Part of a small language model's weights: width 256, learned positions.
MLP neurons of a small language model. Each row is named by its layer, matrix (down: output weights) and neuron, and shows model dimensions 96-191. Each number is 500 + 25 x the weight over its row's rms, rounded and kept within 0 to 999. Numbers have three digits each.
Before each neuron's rows, "raises" lists the tokens whose logits its output raises most directly, leaving later layers aside.

raises: "ria", "ctic", "rica", "xi", "res"
L3.down474:488478554518491501508551522540494490495512495566472563465506535476534464486503465552536535493488489491561508500543532486504496456490508478487509499495472509512495506470475515511484520488514547481432515519493545471511538536556496460527517472503518468476496499500497534483493481502502515455

raises: " into", " to", " onto", " towards", "ions"
L8.down879:482454505477473474509522492470500485452517477465549458507516443540549479500520482454495487511519485515486548465462515514504526521522495460535521487473518531511473515515529490473453471494528457465530473538491510504520444544555490457546525549483468506534499537510521508524476511529477447527

raises: "din", "time", "zing", "ning", "g"
L4.down736:502564515498492513484531516475509518489513453515504514487477468514457536500491502530524506499511518504517476491498483479430489505535448509454483490497492477514521493476527563554479520512499492453527509482506496532525502472519540513509519518505531496493496509531508549499491503541486514466

raises: "ense", "ese", "ound", "ous", "loan"
L4.down402:495496539495489516509462502543508515532514515506516484512528451474561485521511484517473482486495500526518533488473534501483498521483521511481499497505510497471510546482457491523545476563542517519525533536505517464531515428473495441469456481545448512558488490460475510487506457477503482488

raises: "name", "now", "nis", "hes", "ason"
L6.down365:490510513502457516491490505530457498461532513507495483507496518506505483484497564529471535521484500469519488440504546518483500481512489492506506490483469469457516518512491514450525533454501475499504502472519503538502535497517472499506501544482520497454485514476495457494561552521485493446

raises: "e", "ria", "n", "nt", "nce"
L8.down55:532515489482513488504497473516494466500521536483495574519496513510547483511522498498484481480475504522495540515518478534455470496495539503484518476512492496489555499501498443540496461503473518538482520525542524476512490470469464457465478480548501510490509512452542477516519541482508505468

raises: "nce", "ns", "nt", "mes", "ivers"
L5.down919:512522519500511492488528471487467538506556486502482478499485468473538457523522474554474546441489492433528485469523554480508470511503500487484503494531518526529536490477494497451543512506452459527506466483502512526513535520502467487482492540477487479477474503488531516473491525500515485509

raises: "rd", "nd", "nt", "ital", "net"
L8.down769:502478495525499508509477511518465517469505514505541476544524495538544519505486489510529473476514464479510528508530514517515500532481530463458509469491491476534505534503501524453512498511542511513510476529511540486524523501483486476446520487524498456519498471469481493490447549506533498524

raises: "h", "her", "hel", "here", "hing"
L8.down593:501515515511477502489434547520502502475496519472558480502529495489502468453523489510528511470522459535445475526492503520513515475507483495465495462534514464524468492501501502539486517497492507525515505497498489476517507503491488464532449507470543503528492502493486512508517501559497453531

raises: "ache", "rop", "re", "ret", "oint"
L8.down691:483499474516475545504552543491478467507514468494529488533448493526465509490484485535480488510448480483475502496501531514527478546512537511490517489481483497526520535507535502495509511497506480480525511495493509499513523502526475475515488541464513481478486473524482533503476450479458488453

raises: "cle", "eli", "oint", "ern", "CO"
L6.down813:480482535468474495481556464519522507481477492446503518523567526508467504479521485512495511479510480505532521527520550503536491557532484518467505505475481508490520489540536480493488492453523504496473488497520508461503467534464495515519496490460483532491526500498487462509507493533525480490